config = dict(
    n_layer=23,
    d_model=448,
    n_head=7,
    n_kv_head=1,
    head_dim=64,
    d_mlp=576,
    vocab_size=2048,
    activation='swiglu',
    norm='rmsnorm',
    norm_place='pre',
    norm_eps=1e-06,
    positions='rope',
    rope_base=10000.0,
    rope_fraction=1.0,
    qk_norm=True,
    attn_scale=0.125,
    bias='none',
    tie_embeddings=False,
    parallel_block=False,
    init='normal',
    init_std_qkv=0.0252,
    init_std_o=0.0252,
    init_std_up=0.0252,
    init_std_down=0.0,
    optimizer='muon_variant',
    lr=0.00764,
    lr_mult_o=3.0,
    beta1=0.95,
    lr_head=0.00557,
    warmup_steps=0,
    schedule='wsd',
    decay_fraction=0.76,
    decay_shape='sqrt',
    final_lr_fraction=0.05,
    batch_tokens=131072,
    seq_len=1024,
    doc_mask=True,
    train_tokens=899800000,
    steps=6865,
    dataset='wikipedia_en',
)
MLP neurons of a small language model. Each row is named by its layer, matrix (gate and up: input weights) and neuron, and shows model dimensions 149-297. Each number is 500 + 25 x the weight over its row's rms, rounded and kept within 0 to 999. Numbers have three digits each. A neuron's up and down rows have the sign that makes its largest values positive.
A block is one neuron, or neurons of one layer that tend to fire together. After each block is what it responds to, as a language model described it from the Wikipedia text at the highest values.

L11.gate295:485506490490462553432521501489550473504485494485503481477445480509478528515460528460526510536482532546521534501496492472472524511500515542502498485480527527510463494493506526496493488490484542519476551493492533492492495467503534528466529496514497501508465469478497480497514526503475486441513532491498499469532469543484450435480451509505486480500466493439506496560507475472499458495523474481499512517454485483503526507544516501398492481495531492489
L11.up295:458542481492508504471486501515504521474514514552486504456535502489525524476487485449485492464458495538542481462519446481497488486491477497473506500482500521562485518509474502482503504474499479586523482469524523518488526506463511498442499464460483543494468531517481498522491472451498536485527475467495483537466496490539491484494492538502494455487503519456499484491505491537471456535488468477537484522515514470508555491483516465526531473486526449511
Link before named specifics. Copulas, colons, commas and words like "include" or "notably" that close a descriptive or superlative subject just before naming it ("most notable books are", "best friend is").

L12.gate135:484511496538469466508476469525520532452498511536537524509487517485477521488567507540525474511473446480518468495488505512471498492486521508488506533504517538491512512524473477508462510504504492502506477523457484502544501519524537497502515483495489514481530456509494467479526521498492485493522511540515498524481501533518509530503525483521514509503516481509470489478526501512519491448453498433463520492460465498507505533504484480477510513479493449525
L12.up135:504550499532456538457530526462486489470488507501509463499477502503519506483513474506509531505452464516475472529482506524491497528514518464559538473503503444512476477517505445490527507485492503468505486508514491518514495501520488505490479391470522481511476513510523511519535523508512546474518490489507498512487476494526496502510477488504510510493518446493464496549539500527513430481487521476504500507490477524528505510476513501514479544488470506525
L12.gate203:509503512474508446499429450491484497497502466483526489508517556479488500492544488480501468499500507554488513485506524443498513543520547497506501486515497533517487497526480500499487501524530469490488520517513515484504464458476523453506470464484500529503455476474527492488601487519483495518465476499469513436447536473523516522497468498488512486490494483511494535477467506509477495466529526500465525497502470471479522520487508469470497514491517515472
L12.up203:473494503447542480498453472506478551525481474450497503457516508511469514462528516506497470490563520516491508511470505492474502479530501500527527494477480479532519490472491490524465450509537518502503549517484481509484493489547477481500491508505493503487490502476556501558550495493514527525508502514491532477491492452498515481464495461495505491527461460466501537487521475509492479535485531527466518501482492521523560484457503517508496500440509516547
L12.gate217:491523488527498515504490502481497541531483470498509494474500450482496541520476512451449492494495456505528476500531453450492497524528529465527546478511493493493519508515464507504487458558476512483519489492522474460498490512484500488485515516506533501487478514449486464521489495489480506534511553535484483464461504509480498464483470507466491524455541533486529523526490452531505489556525535518478531496508528523521509517538494508451543521545511530517
L12.up217:501505553492441527499507483520499526535493484511509488557491479489441483531493499519539537496463444514467534481497484508458510490513478464495489493476474514523525512524510469512541528466516506533488503533514516515506534483493519524461520491455450490488510477514523469468531499542491503503516502504489519515464482530492519515487470483512489470527464489498507491501504525536494497471552479451517442486531501511511490544496520512475489469533479459528
L12.gate228:474531495536445531553515543521513518500487486492487497511505506475524476498507493514484481466519495461547529548473486501478495538456457514512486467478502532493470488535453495456492510474504541489470441455495469495514452493514491502465486534496478459496548488505511492504494463480510524495492539476475479483530487528513508510475511477488451492512477475457484473482492531485496486523483508525494506505461485524501479544511525465516451482504490493447
L12.up228:481476479473529511509558473502483514501483529479474533554493522447512487485482519499522458485501493502454501513480484503517525493501500533505496501497497485505503508529490500481532463498493534500499484486526497544460505502489518474480482479503501496504499492482502481517506480481544538507446477484456509539456498466535490511527524508504466474495482508522531461526463496480510501515535532488513472499518482501534455541503511520512512494473506496496
L12.gate345:510477508493499544473499508496511500551529506423482522554462498482523535469438535503513472519494483501523517566491528532476455493530480509526477484514510524517472495524506539541532458469505525550492507471488516503478499465514517472550464481504466474521515493473457528469531513445483477488538509527510543520512529534516489503574468542517513503483517519513507528500489512468518511485499508454474486493522479518499499508482519506471513477514500488494
L12.up345:495503506552437554497510527531508478485498504491459542511466487468459489508437520535527502517521448477520495479464427466492522488525514529504539529523489482480499513553523513500475513507504486508513478492496464530493522507542502452538470524490503516529464450502500474483514521481512473513475492503478499521476527468474501539465512508517488555494492498499505540506535475462511512520480528506492486514520455500509511520464493540490482516518502502502
L12.gate400:484536490493507512487502498523502531546516496467549508501496520518496553526505518532531494492499475517491538484496522494504526492496506475501489494489511465521527503508488483494485534464509495523502526509480516510465499527502479503503483498493549507456469545542497461541496485487500529501535486511524465526461526486513459498497520518479479542456478490529474468507511485446504495464534473513441475525505457434464492483494524529475510505513486517519
L12.up400:562461522465492501504495498466507517511474510509492511489522515517488493493504471506509469438455485501482511525479459454489461542509507523482517511520506493520508493489513510463554535512467464461517506491501506517477496518532533511509455526465489523470549543461478481547554506513474524515478490500448471481485495549535482484514487476559490537510505476476461496469550474489455489497502479534507466542472534518484510500496476466490521496494475496524
L12.gate511:491473484507449497475540488466514570542489521540533509478485528478525477494503527500497449472525539510535480509517489512514489454525551475515509520495487469505523476474511519497526513516487471500499510461505469456509473476543460510499548470494466537533514483485517531505524459490509456521509489483518507486479500508483510472487478509460495523515486505491439475503529469490531522487501493487495504523476505499478494509501491519508478536495516511526
L12.up511:492520519516517504466506485545435515517497495498476476501514536531483551482479502491522534501509532473522490486490529461502537458506493497526477552516479512514509488513522488511513483493470462501457513487483480486511526490517500529498547478480482501482499503490537444497511494495503514506511455502511476514490494480540525508480556524488550538487471460503491467522505472511490470486498536451503461542480494470487556539524524525517515520550549477510
L12.gate565:515535467489525483482521509489518520480492477505501497535516506495503516475528512546474522491502494475500451505467487522497483521505478473501498513481488525484503515536508477515491547470524523455495473544501487436482506450521541538476501526508470475510537536490460486503480522515462486538537471521479502467502455533500495485532463522495519478527458521540485492483486484494511475511504509512508442547495484494515515500492484479511497462499502536526
L12.up565:492475519476517520545513475499460516459534441472523477478473505498511516475464528521493514483541483555517498518524514488484487487530552514516507549549500470481498506437506477508461494499510476506537458520482459535500506514459478469470563473493504524513507463451485529523489494494520521520524465492476480544447482488498502509502469482467469490499476505476504486490472517527516475508484491540495446513521488512507500501506522509501524558535461468518
Range-opening prepositions. Prepositions that open a following number, date, or range, strongest for "between" before year or number pairs, also "of", "about", "by", "from".

L12.gate13:497467490488514561498484487515513528497496507481492494468502457490467477491510515492496472486519542510509524514503533466542502484481476485481523459462567497525555470478498521540476525540457525515482465491547497485521481504486555505485499513528492467497513481499477488541500486506511481514517489502500452443507432503517529527451541527483498527450494506473492542568524540515482496507488500471475544482529475493471463488466489547533497443503503502449
L12.up13:478482460455512498520477497551522487521493520519470491499466484504498507533492521525482482535510511496522497461483523450507533461472486528523504520465487495493454515514449466495532537468518501496469483512496488488491494522530493459534506497501535513507488531522520496485448495503503501508504519487509482510519498510500529486508461467492499505516517462489499511539505548479462509465488500463460526479490478540486493523522504477492479523498537529468
L12.gate122:508501459498512516516473496538505471491494462524464496537506492463461471506514517473510467498507498463463523506478526508472495500445489512461504479502495512471512467580525533473522527487517526452496519541517478466533493500486481491518483470519491504462464476493450508551520497537505518516483483505517497498504497524518522531498472524493484496487504524467514535505521510479533494512463524519495477465497469516513505511537479452502480492526462515480
L12.up122:532474491470512493540476490547495461496497505471494524540496514521514459458527491502493507460490523488531492518498554474528502484490520520471480506494487453456474483540540493528471526500492507500513500459531452493514541496471486483493526528476499515479448515460529491501504514520511459501490505486443527539471519532510484482541526485481445548456526572507503485459541514480528501486476495498473494478515468514532486458521466463535491475511508497519
L12.gate140:521494483507466511511497445540514523529538492490512477548466500480520509466526495508524489455511514486543502470454543534480493492459501520525541516477491506527519513525479496496532526459500524528489482497503535491482541523490485483498527473488499493514486527466478488491481509483517489509475556509496508511489471503533536476499512530503496518484522527487546515479523503516464523471511464485461528488465534511472480505488505492495487469460526470513
L12.up140:493491543538537532514533502517501526485517545484504532488503470478522515512526511466482457547479525472486499471534496530519498454548509506515504547507535478485506522491499476490518550487488498510494481479498488579511527500489527501478505457481476500479536484489538504524460492548487489489517457503541469535521486451486477484492491531475499489530505515488490474500463514496508485528474433521483454521503455488519457500507515500481512504528480489552
L12.gate278:485503496474492514480443448498496490501456476495489503513507514534501492480515504470507481464509518519516552528497494492514506490486487527539487470494528468524485485512506518498470489502509522546494481494563482463512519533450517517523511506498512525514513485502457542523491491519476540525523557536445477522467525515478474520483510502577486509553471516516456533521514455497491474515445468498468510512513474464476539509496423465531535500497482502473
L12.up278:490485496514516542490468515483528498518513491490467490515507485557535528442500491528505520509466473508490521519499546486510510485489498522515517462499530496494500513495510454511493488500502508484477486508486479480509501480523487492527536519490451531499504522509486541495510486503528480534529448541538520503502510533500503496480474465560488508541491489480518480536477522507512527545528535487491506504513496512460509492478494518456519514444467499530
L12.gate359:533498460500503506523512502534482522535534489510490553497539502485542496522531480438522496494543470523478507470498527531486508532469552539511508526474496497529495522506484525512472498486510458524447540482511490496487511470519500496490525516509497519535502528525515478488499538503512515499491513504496504527498502527472532471484484481507481482472472532499504498515499476534505481501476479479535472482522501509482498512493503430542482487489528421532
L12.up359:514478497501489516461492495511520504473500522527509523524503483503522466450497513511552500491518464523527493485508530482491500494497471487484498513483497521499497507467513530485506502508510458522459533494497516510515451537533497556457500518477510477544513500533509472543510483487496467454505486511483540516514546537432466483493514482447535476491529460504511493507536517474497434482540543513556460489535506507525537505518523495502477518477473492523
L12.gate374:448507479525481474494463510495550439494472505507475503474499462512488469485525472509516468485496533446528525459519475518502497482505489522484469456489454527474481505494492478513484547481499507489538508515494506504525537478471502482487489525505515495513442483500488511488491506503500487520530503506527500540520482493507496478528519534466465523496539533507503488522478489477512522487476522517508459489468461498486502513532469497502529523558459518526
L12.up374:514482565471522519503462461463539512484489481515480516472512494494493537504528481496521537487544509468523504498556512500501502520527551603512471501547489497447443506520521506494475503530518484505495504495504491478513475536461463550464517516488462557471490461526487505521506493458510492512510532527502482472519481537525495438502501495514502504511518535464523480514506507501486486524504527534526502495507501497509504478497482484507513540516455537480
L12.gate393:475474499475502506455473522533558516531463469468512467492488497485503451474505502531531511469533534453536504470500554516539482509486536539493497515522527534514537483470503501485485480462498510476481516477492521459521471504470489476490494503485515500469479524502507486520518499511489503494482491512509527494556492506521519515497504517520531513504514546480502502503493506469505493488483546493494487538533494471486480490491495453487551534498475531498
L12.up393:495516478495466495481488550500544527523509520453491487447548465476467510473512493485482516519509560517510507542565508526499474520515492472494496458495500487525532531532499495487531493485468507499512469523490500531514493467458514509515498509481480497499502513483509502467505476491447509475491503502514489499516484564495540573440505523519536470525526527464490517461544540516489453474522517488505514444516481493491516520522465452524534503503518477488
L12.gate509:495533514501485504491535501487514521510462497543492519528469458492487532478491474532470550524507545497490484480487450547490494526537460491505528489497546509463491499451507485523520549451466476521485473480471487523502494483476509519544491489475510521506432492548459506537481527485499471474496518490488512498504478493531460499536507556485471473518499574490473484559503516502502493520499501509474504531487448491479503448522479504497487495462477448486
L12.up509:505509482454510442463506489476460447503503478516475491506465499475477526448503461502503499495455491501517527483515455503497491486528479446517547503483541491529502521489457493496532529475458530487536525467522491470512498462496508489476457491463530509520455466506479511510519467512493498492501464519524473481451488514509518509509483527476461501509505461508467456476517522549485491517465492509481510468539509516500505467512515506493521490489477449514
Comma after noun phrase. Commas directly following a noun or name that ends a phrase, often in lists or before clauses, as in lagoons, Walnut, Merv.

L11.gate245:514492483496474516518485472467466504540508476505507496503539482457498485477483515525550498537519482506518511466480500548532496523474483527493524482516542470493483498515461469458498504481459497518495437495495461542489524505480512500507486492498505518478478463518492525533491556509519481540522540515488500545529522483545492519480502544460512531473498535470502532464507561491483496535483515469529520474444510489533512459481506496500463501518481516472
L11.up245:474474521487502509510545541508509541484518475515502524507503482517533544498527516478513469468493508486489489498474562462476506524465467530555494485555534478485505504480530499544490505489508504524490485478454516502506521458483473513493510485488527508560516493500512502507500492500576500539495507524514463464492527530526530525496535499518465490520483495479492507490476484496483529504524432505488519512484488566512474509477511495508519479468468461517
Comma after named phrase. Commas and "),"  closing a proper name or noun phrase, often before an appositive, e.g. "Water.org, the nonprofit", "(1911–?), Brazilian".